Weights of a small GPT-style language model, trained from scratch on English Wikipedia.
Size: 4 heads of 128 (2 for keys and values), MLP 2048 squared ReLU, vocabulary 22627.
MLP neurons of a small language model. Each row is named by its layer, matrix (up: input weights) and neuron, and shows model dimensions 64-159. Each number is 500 + 25 x the weight over its row's rms, rounded and kept within 0 to 999. Numbers have three digits each.
After each neuron's rows, "fires after" lists the tokens most often just before its 100 highest values on Wikipedia text that the model never trained on.

L4.up376:481481475481492508499468505517533536507496446473458510491532479501493509472510499485508446530516494558516553471461477534532522470508498494527496502460454496476494516493532497466545527483505465528456503445538516471518525465490481485510501456522500500517490467500477499469475501509508493451
fires after: " b", " Ch", " ch", " B", " Ha"

L4.up1642:486493433463545474527488513524483446492504464527443500513494482496483466519496512522484479469532547523481487540514536488444480508508482528508502476511467476503468491498456496511515461461515507539486527490540501546516485503524476452505458544485502514520495520461518473506523506481459469506
fires after: " the", " The", "'s", " their"

L6.up650:492483509496515493518488473506510468543528480529482522510539480444493501520560494491483498504474493503530458546458457477516447481476482505548468490470504460451469495543481505493474475495525532527507518529490516495469495544467503465499504500453481542498507487474546453498511499524488512519
fires after: " a", " the", " an", "The", " The", "A"

L6.up1573:501521523467530512513482488505510488497541512457501496487530482510503500473491528536450564507528488545469484538512476517478494492493487474525500535531502488525480481531504474474527479477535478540540527522559486514540515529492489534525534509522479503529504533539499507517490487497505505474
fires after: "–", "-", " to"

L6.up1963:538505512512532506498490503498507546504516479498488501477542471495472488470497525499488479511476514486471498481531514529457487546489475480505509530550492527492517483500460486472544484552533495478489467514495536500499507541466497512507472523512480489491507547520479514493488501480478507449
fires after: " |", " 1", ";", " 0", " 2", "te"

L4.up908:476457468498512533470492495502523457510533489479532523502542498481499493512558534476490542484547497520517479484496513498453471522461512489498530492495462460499517535523479478521516512497548489484484511494479537510449520506490483504470484546485483508477499456514471516489504473496498510520
fires after: "\n"

L4.up1963:535478513491477503520523458520498500530516493474506493492504495524502504481553459520489472524490518505508501496500515538484438505517482519469513509529478483475478521529535516538531486529461511519504529481495527483503534491503551534496537471540468486544501527466499531526508532491493550498
fires after: ",", "′", " Freder"

L6.up1091:512484502511507489472460508510503583522506477477527470541481542482467514512496476511470516503483547499490491482501511566496512481537504526504515489452495474524510521497435508498460521487509495473530461545515517501512448484519524506524460463516481488502429500513501473487473532480504528477
fires after: "\n", "==", " its", " was", " known", " the"

L4.up2006:508507497485503523511540513522435526520479478509466478497486448490476447552479502504516511530520541474451521477522510511519521519510505480513490454454493527449488536481474486505521491494481470543463477460503475505538478506480512512474523542519527512469496534484523528512499489500511511503
fires after: " the", " The", "The"

L6.up1080:507508522511479502511476515524485454479531522514486485515487515506503468477444511545542519466484531529498497479552474488496503521515482490527499479516515541495519524473460524481441455497492476475482465516484505521506514462519498522474522517491493483547476511479493488492499473508496497519
fires after: " |", " 3", "|"

L6.up733:515547498472518499507508507539474514515463464536484494526504551538475508524517457546528494521481535475488515505534453503486486525498475490436437455508558529493501518493507507462473436528484461488517499450482476521474535491494537479492529469520499508484491502490494503454481484536508459504
fires after: " |"

L4.up1633:505498501532528465511470523502505489466471514504473509474460498468520507488507495487519475521539496464483443508496512492486464494463506477496496468500530482521465496486527508494496504491502503485483464493492518469514502552479507494536485475508480505534509501526574574540548535494511460471
fires after: "==", "===", "\n"

L6.up1987:523484477516490490500492492532488459486501515523500466475490493500477523489526467515477534483522517488503437487495487495528478444492477483509512465497479518514520521480492504465520523454471465534523467502517511480510487505446479538467516457522507478476527505497531510531481516500473497503
fires after: "\n", " =", "|", ")", " Z", "=="

L6.up937:514472435517453484496479479500506499505489462477493527532501481474487488496487536514493549514498492514460490487488560511507493472503472502512502495494565495502496527505552472477488469480495494482556487491513487525547495512482508556522531480484508471485493504471531502550495496474458526484
fires after: "–", " February", " May", " January", " August", ","

L4.up1522:500545464541554484471495527471529487510507484510459522500527487472501527471524464491483500497554504506497539452512542491529506474487496505467494517479475480491512458482522483481504550507535513530526511501489514450467505496487484531509476508497531509466526503485529476525512507556507514501
fires after: "\n", "==", "==="

L6.up519:525495498495497524481480498540528507518461493508484465510510524506463515451509490440474495481514497499501478472492530527485468545499491475507495492473509457504532482501499513508498496547476551522546478484473489512429458514510496518496497485524493514461476502534494507523484471541536466487
fires after: " (", ",", "18", " Minister", "|"

L6.up1253:494514473503523530502498507539516535490499466495491479495466510479482517538509470462472478487530532513505493478450491514517513542522516476494446506467497502480490499504551531531490510514498511522522528509492427519506497534529492529474506521424519501468479505502531502495533491470509506526
fires after: " the", " a", "The", " \""

L4.up225:533526511503495491494464459517511488464479498510499474521510458513535499491430508484537473510462489528506488489528568477489476489528543500528542487533462498485467469481453495494462493488527525500521450502489490489531517535511501539449490483504508518492484470492489543483490487502533510521
fires after: "|"

L6.up1455:463503523459494536495439501492515476498462501503533569512521479501541535491535470495437505491500536544506530505487516526470498505497550497491528490489535497494520480514546457473507523475503494489512467498476515475503497531454530558451505460491487528482479498513517506506511523483533475496
fires after: "|", " ", "\n", " Pok", " Year"

L6.up1228:504493481551468507489477493480508516433492507521513527491525487510496531484499487525448521493505548506497505515490529547436521499505515497507489472482527552465511451521496495466467475520439515474505504479460500469523492468505510484479480495492493549461461490527508489485513476490458496524
fires after: "\n", "born", " of", ",", " North"

L6.up336:522496523471482516529519541518530476485511482553502503526481483523523476510502516567431485498483510486518458562516488502485503497501507466542489481482504508505511478509504478508477461503501501495494487517497488485496493519532485465520476493502501509474495510502566484514487485470479495476
fires after: " the", " The", "The"

L6.up1577:481518497495483495538514470478529503492579509533517526528532513515490474516504472521476523520481542529519517480495488479458475482511516498481466479484538480503513495475480503509484502485472466548486460516468529491530486551468501495494515517509491472552517501455501503523533530505503519531
fires after: " |", ":", ")", ";"

L6.up293:486523485498490518491478498527510528527494438492466471533485445512486522465533476482500510496498495535466443467490456539499523528519503519462451524525512517516516471484458478454542507464457514499528463471499518517498529517524478469502542521493466455485508490455509511485485508528509479520
fires after: " (", ",", "|", " in", " |", "-"

L4.up326:531570479476529491490493521507506509484520474515553526493464511492481532569534478528489536466516535492478479531492538482516474535461500514527508522505542526518465508497478496487490487509506498492484519480466540481519489485487519478492441470491491506475495507476523501457495473466497491501
fires after: "\n"

L6.up1154:496498520522523482520486524529528449493490539555483513526480517548494503536490510523482484539499489549468546526471461543456494544468502495504500454541496487504497515489494506528526530516495501505487517513494498517545485475486500496469492490495526481500507491489488506467496469487517497515
fires after: "\n"

L6.up1889:526501478464504484496508534464488521505507491501521510513541522504512515515474526503505513520522499476495537507485516490476504524483436501513491504494506500534534513494503518476522491530514544484509478483452496470530546538506525500538512494487541481558477513489467508549505534500466494499
fires after: " |", " 0", " GD"

L4.up1738:526500527490517500515477449476498524469475480523527462528525523523498537504513513477513514509506497504473496479479519440513490473510437499517514507542468497523496509519438468486513553489478488503493520502504503489457527497517491495516520498469521498519481479480522526458476506495501485501
fires after: ".", " and", ",", ";", " while", " but"

L4.up1330:509509492503514487503523538523484536511491495475485546465505462448462548522457482544522496531489549493543519490479509543528514512536479526510469462499499500514483476530513487514534527499492482505515520506494513504494533498512499516507520521490544486547507517476558450534530484464516493509
fires after: " the", "-", " a", "=="

L4.up1390:510502508455508516541505499513515510473530542542510487489477510500513483471513458507477490522502444514512526481460481506515521543504485503505481497544522513522459447499476495503500501437498506552509473498511517486485502505503529524485532504515491474510535487525511524473480469536533463526
fires after: " at", " for", " the", " of", " won", " in"

L4.up1918:456540521522505529510508519493533476493526537509487466504452486535491505487473498499496554500531537511534494529494518455459486489504463483512525492518538492502538480475498561538448515506529551521482525491522477476488529532460474518437472501486492511443474501474495538497520494501515513497
fires after: "\n", " E", " =", " O", " G"

L4.up209:483520531536535480505469450516516456514479462485490498511512533501479491531474534499529500547510529495491505527473478466517480500519526491501481503499515495501505477498532502458520466509516509494473524483473476510487539472488456450509430534470522534498466520510505472530511517506496474499
fires after: "\n"

L4.up1033:469479479511510477471500544518506492486520482498494505524511526487523471512471464491506455502502515518528540491444510501535462467499476526521483507505481464525499496482487529480464490537484515544517522466482531475498545488475504446488530538497523504486510482526477472524510480463489503485
fires after: "-", "|", ";", "Ch", " Ch"

L4.up119:504482521534519492510485464498494477455520472457489520544511502518498514510488471490476469513491535470518540499502473510523481505490492504475479495464456509481514512488494528476474441483500465485520514460517513562509476528537501481496476475434492482513512519457513529524490459494468496528
fires after: ","

L4.up1803:520523483464485466510559503507522501518511500558487491487491501497557497504478483498523432521513533511509523519504459515503543500446494517502450471531511448484496472509478525516518500512507484572460459501515489446525501486445516452407474523492504514459470512545453471517525503539478479502
fires after: " the", "==", " The", "The"

L6.up499:495488530524460500539515510518466529536527490471482502476516466499510515520482479485447473513472530532483460464495527453454543462473464486515427490526472503506527495577510517470495489478497489524510476502534541490499489518537464461518523525468474485476502509499488458517489510549468508466
fires after: " the", " a", " in", " M", " on"

L6.up703:498486518509507476469481496509456486506510498483494524523482556510499459493479539466517494519517512519522528497498497457485530498494547525490529491510451497492507501523473541496502514491465490489490517474478518466531528497525508479517507488488432530522487461525531501482490485526508508491
fires after: "\n", "-"

L4.up287:519523495565498496457509549531520471504456498498502483498478519474464486501464465491476484488507510509480500519473499495519514489494503489507523475491511540482497499522514491508474513484510495444489503519506465465532507512513485495495480548517508523522497518498521455450486500479507465545
fires after: " the", "The", " The", "yl", " an"

L6.up504:518495519489495478514463495488550512503500503506483526484521527461459480499484486529518545503516478485463477475485483498467522461515473486466458519546487522485544529525511482463506499476495493527496537502491517497464485460496498466451557526532493485511512489482481542516473534506509487501
fires after: ",", " in", " May", " April", " March"

L6.up1692:493498502505490480478537561471470515524472498480484464471503507534495536504505488467497486492544525497480516517540547495490455468516449458470495507495504476523508502483509469524498520520492506521516501507502484447540541508493517468534532514508459472561457481512496510522494533520483514486
fires after: " 0", " |", " 1", " L", " mm", " Vel"

L6.up1576:539496536539525478530501508531505500499487521497454516482515499512500512507463456523513497484455483473509484474532485505520520486491493506524449503460486497455518502486514473489505517493492484504491505536467512506462468502535530548516486549523501484508525542502491527543480504489494516497
fires after: " the", " The", "-", "The", " |", ","

L4.up948:484505469479503493462537517504480497517534495511500539483522493510495497484476504495496469489478460551512517484495548482524527448447517469534534492522494470502527497509493507507456535482481462548489530510513487511506542504505500433524532512480468505500494513466478495498479473468480458507
fires after: "|", "-", " medal"

L6.up1458:514462469527501493487521497518489550489498509537514485468525462483503562530494477510491503461503547472520474497555496495497496555495514541497521517465511518469500481486541458544521573483489513487473518483437510461509508502476511501496488494494497516541462493491524510466510510464528459499
fires after: "\n", " was", " band"

L4.up216:509562492496485514515550509497520538477513471525505542500478476510547493501534495484466511513504502514480499516472496506459489482499495478498470528502447487479506495522502478469472486526465499484498504474545513492486549500456504525510526512525482534470451462531448485476472534494525520540
fires after: "\n", " |", ";", ")"

L4.up64:545496485535558495442523516503509511553478503508534514482495460526485475505458489503511462503527545513495515509505493552508499503510466497512492450508438516536496466518522493510514527482538506523533501513517454524516524525496512505502481540501493512467478501470544511527527494487467530531
fires after: " the", " The", "The"

L4.up159:495498528472557522463500464510514471512474492488487489515520497514531519523537499502453453480484531517472544518471476473451525502510489481482465514521482524524531515536510517501486526495522493557493498471513544492449527519460496519513530477474488485515457524493515509465520481499476524527
fires after: ",", " such", " For", " for"

L4.up956:543490477479485507483486493484502474503507484496556491476516520490521492522498475487464559496537487502480435501502518475491542508495518487520542508489480480519505537514538514506516520486517490509529477507566496501464501487466542489483506492534520538545549487494523526560517519500508476548
fires after: "\n", "."

L4.up894:517534441559513447485507490499518498458500508523485479466524466535516472515470421523465491497512512507477483488459521469513503493547454519528502475508485468498498479532497468451523541513473510504497485528541504471507518520463509521544561464513480482490540493537515503518516514525462506468
fires after: " P", " p", "\n", "P", "ip", " comp"

L6.up1952:475439519462489491565521494508468470523485522485524476482485482492492488520489510517521514515493531516516515478499511476443525475477549541477520504511505488488507483500492492479542482517526481500512441454525521476509498500473451511554528459483463490496531470496502497532482494514504502458
fires after: "In", " in", " In"

L4.up1618:470459485546504491532507479491520455536505531535469464503421499525496490463535521481522512488511505536503502508502516473535516505461473512506489484525455477522488494512514465491472523455527503523488469489525502475476502506492526480484531521471477523500448526499508517488529534490555445477
fires after: "\n", " "

L4.up713:496451497478481497444493480489476495545503482513508547530455498540512517531478510507481501535538511485485539486469480487453462501478499494555462490501516493490494518505514498509534507513483503523483495504509473475556513485465532460486481495459511469525522508485503506452498489449520512468
fires after: " |", "\n", ":"

L4.up113:469485497496522511459503526498497523506503522474488481462475490471531495516505504491497547500526484490487465500452512481551528505525500455530491497475487500530508507505525519474469478518491472523476500522488522481527496480533490518531510462486504522491507499521482501473528500535531529472
fires after: "\n", " B", " b"

L4.up1296:522496480519552521465520509499506497512462506467451491494467475538509512487510471516518439519506549514510509543506488542505496464512531491507481431514486506487492514520489438509511485509502475519445504506499461437525489550494511495475516483513554494472506499505543489482485503477520498518
fires after: " the", " The", "==", "'s", "The", " his"

L4.up1056:518500493480520502519480524489514494497528451518445509502534484517529452486451518557495490524516479464465499488464454515519500477500503520525475465499506491497481468512492488476529479457453522499510485518526472482496484501534509469459482535491471534510520463524513479520456499559544509481
fires after: " the", "–", "-"

L6.up478:516504485513490492501506502499497481528512509478474482504460517508469510512494518487496504481498487483491503519495514544484527525495510505475517450514515479486532506512521505460472500522537497567568483475513551477513517480495554522481527447529529508474463496464464479501518484487507521533
fires after: ",", "–", "/", " February", " March"

L4.up259:508490525503465521494454474470503478522482479510497459519482509509494484511536453531486509538481580506487513537504520523501502502470509488547487468475510511519487473545505503506490543504500479535503450528496471452494475462459480497448474504490481490528485477516518531502479471481466440459
fires after: "\n", " ", ".", " 1"

L4.up577:499477529522538496494453471508512500524488496527455507528465514482518475515510517481472503505502486487505536457463527461504463504519480536467531514489502517479538512505479491490475523474505508485486485529546459479479494454513481529483499459500457549501471513479499478479448498547515513533
fires after: "\n", ".", " McC"

L4.up1294:575464463527551517526516522493517514494516431522507499499483517470471546530519487479499488516481523484489487480524484481522474490540515512522488497484538495482502479480476522440459532471501484494532485460505479498484502497525508482500516491501530498495558517523519516504539469541458506537
fires after: "\n", "-", " \"", " ("

L6.up1517:495466488491458500488432509499504498483500484479506519494490519553501500501519511492472477532480515486484518515495478484464522549477495499536509491483513455506504500533484495487491504516450443532485526518517477526515510471498517488490459494519489514508510506508511529473488457509486497505
fires after: "\n"

L6.up1778:530454480479527495474464514508485487512522499525480503487505489511491511552497486463466508470525521510487486514501486505548486517502481484458458468483510516494493523501473482525482466532437525471504515492511488507554506536469502494539483500481507483481451490488520484544521508510508531468
fires after: "\n", " the", "==", " The", "The"

L6.up572:450493541442520518516540513505482475513516490519503477517465515521497535514525495545479519521496509489486516535475502513468521512539522483490503465509536512462517531544480512459475508481503524494516492536435523497467530515498472492479456485543514515463495475510532492508515506469507485552
fires after: ",", " of", " in", " the", " and"

L6.up838:514521518486504552547516523508487486490540438509511466487469527511503502502477521547473484534497495509519456487495482473489500517519457521509498528496488505499525479514515512447512503498503537493503470491495542544511475513485482501489514498482522487499483501492450507508470525506511484491
fires after: " the", ",", " U", " in"

L4.up365:470515466498497485514528480509494485478489469509475491513480558497471493523479496484480536546480514522483546496490460518508538513525461527532506529484437524520543467500522473501505521495467503495478507486515506478489504500526453493515482506549540500497501476503506491461502500484511500479
fires after: "."

L4.up1486:513515466464486558505515477497501518497500488481502481547490542515455512487514501480489510475505479498484509485517529504471494499461501473483503504484491494490527517482536485423496510468525490496526442473533542516505489478490500457495550502480478553455497492488462498522521554506528495512
fires after: "\n", "."

L4.up1740:490511511504502497531445485466491487462525509528475497456483531517470536477501521492468515548527545516540477501500544509505512542465497481534553526453484427481517462540522505496506473525485498533539549472520494520516483521531505551482506513489517525508510505511552469487469544506487491534
fires after: ".", " of", ").", "\".", " with"

L6.up847:501444550477511505525556518516499515538515454491479493504516495504461511516488459540490507533513458508474501501468519509481487520503500534501509515521506509523470509481470470506515470508472466498511492461501497477467516518448511512512508533511488502537537522443504539470502465505496513495
fires after: " the", " of", " in", " later", " The"

L4.up387:533512501501466526484485518529543515494489499476491455488523500521461512538556496492516474464526509493473497521544484463451497483527446523486516462520486509465476513514479525444488502480510452519502497483529486439468509480489506512517546484474498512548547526484524535458504467511509508523
fires after: ","

L4.up264:503511493519529494492494500515541502524502484477495517487498498516476477499517473499453449487465515484517534550479423514530477487527513505527502493497504536497488544480530554477520504517509479496498512464504501509507486536477493495502488528531463488469481529485523522493511506485477454463
fires after: " had", " has", " have", "\n", " also"

L4.up1405:499462519480507489516488535478528469531480506521493520473528535490492523466478514503449536514523495525493522495502479474495483502492511511523527474525522535475507520539469511455489510505513486436503498536519478483463493508463430515491497492508489517482529495473474497497495462499501515502
fires after: " the", " of", "-", "e", " An"

L6.up1559:491481499496505527515546523489452475495524483543471500508489465526510498519545482454493502489502503517512489515466482462466535523510493519562494525504485484456508490514534550519488509454458509489526502472517497504541523483554469511504504558536501480509494473531536518548490470471473534564
fires after: " =", " D", "D", " d"

L4.up1175:498502520475537476479487500552495476474510506524602529504490516487488500473483488516506524481478511534541516510543499513519461474524468497479515487467582492453478498454468515506501502465489530492437491501483519523471482445498519510494522477469509522484535494541467507518471509457460523537
fires after: "\n", " /", " for", " qualify", ",", "m"

L4.up1245:478521508494545521499531548501488484504550507508519488521491510474494503472478510515425499472546466488497498514498475523476451525495469507506463494470496519514494516511478523491483489497533522502474458489461513493469496519471491494483491527497524498511531535439500489486488511478480479513
fires after: " the", " All", " one", " The"

L4.up1987:522508473539492459511495486487476476464453474551489524517563510472456462470477526482490485522517513512501456528450473490519448517479533565496526518479452454492551502474470480485515462499521505498494479527490510429495547456507482511499504485483528488499515542462524521520530509489483506506
fires after: "\n"

L4.up1387:502541530520485536536457499515479535492462518522495475496487475488499510499483455511458485528483491480508481534475499518502492506525487486497476489524522501482461477539521533500513459513492499544478480525533481531519465551476521516528484504476473532488533470478500501461454513510497520478
fires after: " the", " of", " every", "'s"

L6.up1781:492490493521481488546523506491519521467500491475525523481496536486563494585483454487480512494507517480482454489501487506447483530470503520512478467486544511486475514487513452500443485452488535463515481504518459555484509511469539495480505515438506488483507530484473500502435507487510487509
fires after: ",", " and", " Men", " of", " as", " Women"

L6.up1518:494490578480543444510507489462512485496495483476520466507504529485494484511466459547491514501502516520458486469480466567513511502559498523553546451534483474524490488485506496511544470476519475499525475519492468529459514537545498458538503501517493489484534512498513518528474449580474533496
fires after: " the", " and", " as", ",", " As"

L4.up1908:504450499504515468517542509497476529496488493455514503447560479525493521501467470514484526495512531455497521502428473495485519482522515519483535524449466510476517528470491518489497441529476532529472512515507515529533502513485504449505504505451497481496530536534525486535506485499485502473
fires after: ",", " activity", " the", " synthesis", "-", " membrane"

L4.up32:516484512487538473495508474463475490500467496499518503494481534493491483513448484514506520500474452483480490516455501511497502500510498483522538490534451452528507513528532476496525482502508452510508454501446524513470502481537497484518525527470496540498514504485499504510500507527468519532
fires after: " that", ",", "."

L6.up1563:512458471509423497484506472529505492514552519521521507511504493495514561481500501518475478480521514498518512475517497526504510513530481517555497503502473512460461500483556473464491543496500517512537443500513559476473516481519478470509521479502523490528493434533503505497485494448476490544
fires after: "\n", " ", " |", " %", "-"

L6.up329:464448511470524489490481501479502509482466513532520444520502532535527545521502509521471475491477533493518473449488511501470495540552457479518505510533492494492453507504537512494485510515517538522547525504475529496489510524489513482488487514523515485502504499537498540542494531507486503525
fires after: " there", ".", " There", ":", "h", ","

L4.up604:496490443481501512465495449505494488493518532470511515465495460496516521499492485466516502479494513478494473489449515449503522476552456517529527534465502529477518501471500477493469487476509489500508481507517506507500527481547530507494493519505509481450519555478552498512504520490501510498
fires after: "==", "\n", "==="

L4.up879:518497478531523500524474503459501560499478483525499494483473466530488549507513474500476475508512565488497530526504497498533512503474545506534492483524509516531518493552456475515468518511500510508511512457508476517440521527482513518463505522500551499517497485495499537490465468488532525501
fires after: ".", ",", "\n", ";"

L4.up885:541504491545498547518494526502474509485483496558530505527540483477494488503474468489473515540515529527481487497501514510491471509516498495491493502484504480484516528478504513516496493558509512505495469508510510462529505447468530530505519461473524540476493501480501516500516470513532507513
fires after: "\n", "|---|---|---|---|---|---|"

L6.up1440:537519501455538486480523476495532503536485504536526477552504498493475533553500488498524495550508521498515454503510456504466513498523475516525555471507494503490501499465508529484493523503531495458500497492480497461485488490527476516509497525467527489532525521442485517495473497514472516566
fires after: ".", ",", " that"

L4.up1825:495481491532490524459511493490522495502461454508485474455470503483490503491495479449490511500527517515493509512478501516502533470522547488515512490507517515516553510501474479510479499530508487530499467529512453489424524486525484539464521516513503513523532538476494498482469522519510486484
fires after: ",", " /", ".", "-", ";", " |"

L4.up541:538490510551462514484477484491512522466514463525483487486503519500486512533493489501482480510495476500516517496490481515498468486519540487518497506500515470507464488482517462502501495502463538481515555538519516436509491476496517503525464468455511518474548520493547493563518469551508478488
fires after: "\n", "-", " (", " \""

L4.up1409:479497528501528474473499484530553523495470492489510474488500507483533482468527510534464493525488454506497552441501502492475526501499552533519523491518535516497543525511503527518486547469512482540541487446510488494514480506515530471500489506519500472481478475527509456509442458505504483536
fires after: " Sh", " Ch", " ch", "Ch", " Kill", " his"

L6.up1296:489509466488487482518513491520504466486506505510539492489506488516475497517550465429519571509542508537485449484493470499521537477506474490507451466526487476486519501465542509464513505476475480556500532503466491495461488500461477500480491491499520505501520443541494516523508554472502487511
fires after: "\n", " (", ")", "|", "-"

L6.up1097:496534504516470528491448454526507501487480442507497501458524493477514473508513489471462522508525576487453470489494474499488522511484529505519477476522506537441501480488484482498538524510461526460530469506501472515486489489505523496480495534547500509501490490520533487550506491534480438482
fires after: " in", "th", " (", "18", ",", " 17"

L4.up71:512486468530467491503513513519524472482494538508508480529506509487510538511475497483476520543502498523453502434483479481478496468485481485529461457480538502457548519489530517467473487473545503530456471480510508488486513491523497497518465486482493514543508501467547504507513494556489511478
fires after: "\n"

L6.up1107:523566503462503540495491516550517530530482543510526511514490519468505495497535451511470501531522482511492508480509453494543460504503484512504491485536485527521531514482515539475475414504495457462461483504532496515506503489478469532518494514495479501484549501539505541491492503512524494481
fires after: "\n", "=="

L4.up1961:505522526490478572496488502516452531519509474447476497519476497532473479493530496554479470510509510506478498499505513521485482525510492482479491452508512526494522533516518520472508488522513503533473486534524503503487528497513518510528501515492504500511485492505506496504517523536487518498
fires after: " was", " been", "==", " were"

L4.up836:514464483477506518523453473491508520501535490518473493481511465530504521485495540477473498533511552529555471504501498515482519540471499489502499504470508451491527434512539512487486468558510482531549509500574502484510522525508499514506485539477539504522493517533530492485535517480505467508
fires after: " |", ".", "==", "\"."

L4.up388:475519489484503549487504476476585508502496456553500484498528507480523497491522486512469527532487527507499500499505500459491499500434468554488490544488434482489512501496513499484479503461484520459487494447495506476489526470456446536480487513521474494522500559477486474445458512523454533480
fires after: ".", "M", "O"

L6.up803:534489505455495496562519532461463517520499424539491508486517491501480498497504502510504494508491513489487480470464525484463497466454500493496475479515529507481561494509521494491491516499483495490493505484493497503506516521542484463502539508475496499523489470449518483544488531521497532496
fires after: " of", " the", " in"

L4.up627:505484469503508480510522514516499502513482516492481528504544495472492509532506545522473463535538512533519490501454490522577455463517529564497511522531510516520542547552523546476512476546507488448536480508507496511485529458498524509498493554533486508534520505500542486496513515524485512498
fires after: "\n"

L6.up195:540532533516470481508529498504435531488488472445497512487506442513437540485464474500512497518510542499517509484516474488462532487509475538542486520499481512507441468426522515485455544490534509483532470491483510520478536472558496510527493503492516502476509520485492491503471485485474538522
fires after: "\n", ".", " is", " |", ","

L4.up1452:527475494493521461494520514531508481480489467465466486487476478463487510498481529501483484491509513509493500459494464528460533488482489515502504467494483495497522460512460484517531486520494468496495488502470518519458532518471502469506462498495560496571538504524488457504517497541508511514
fires after: " the", " an", " The", ","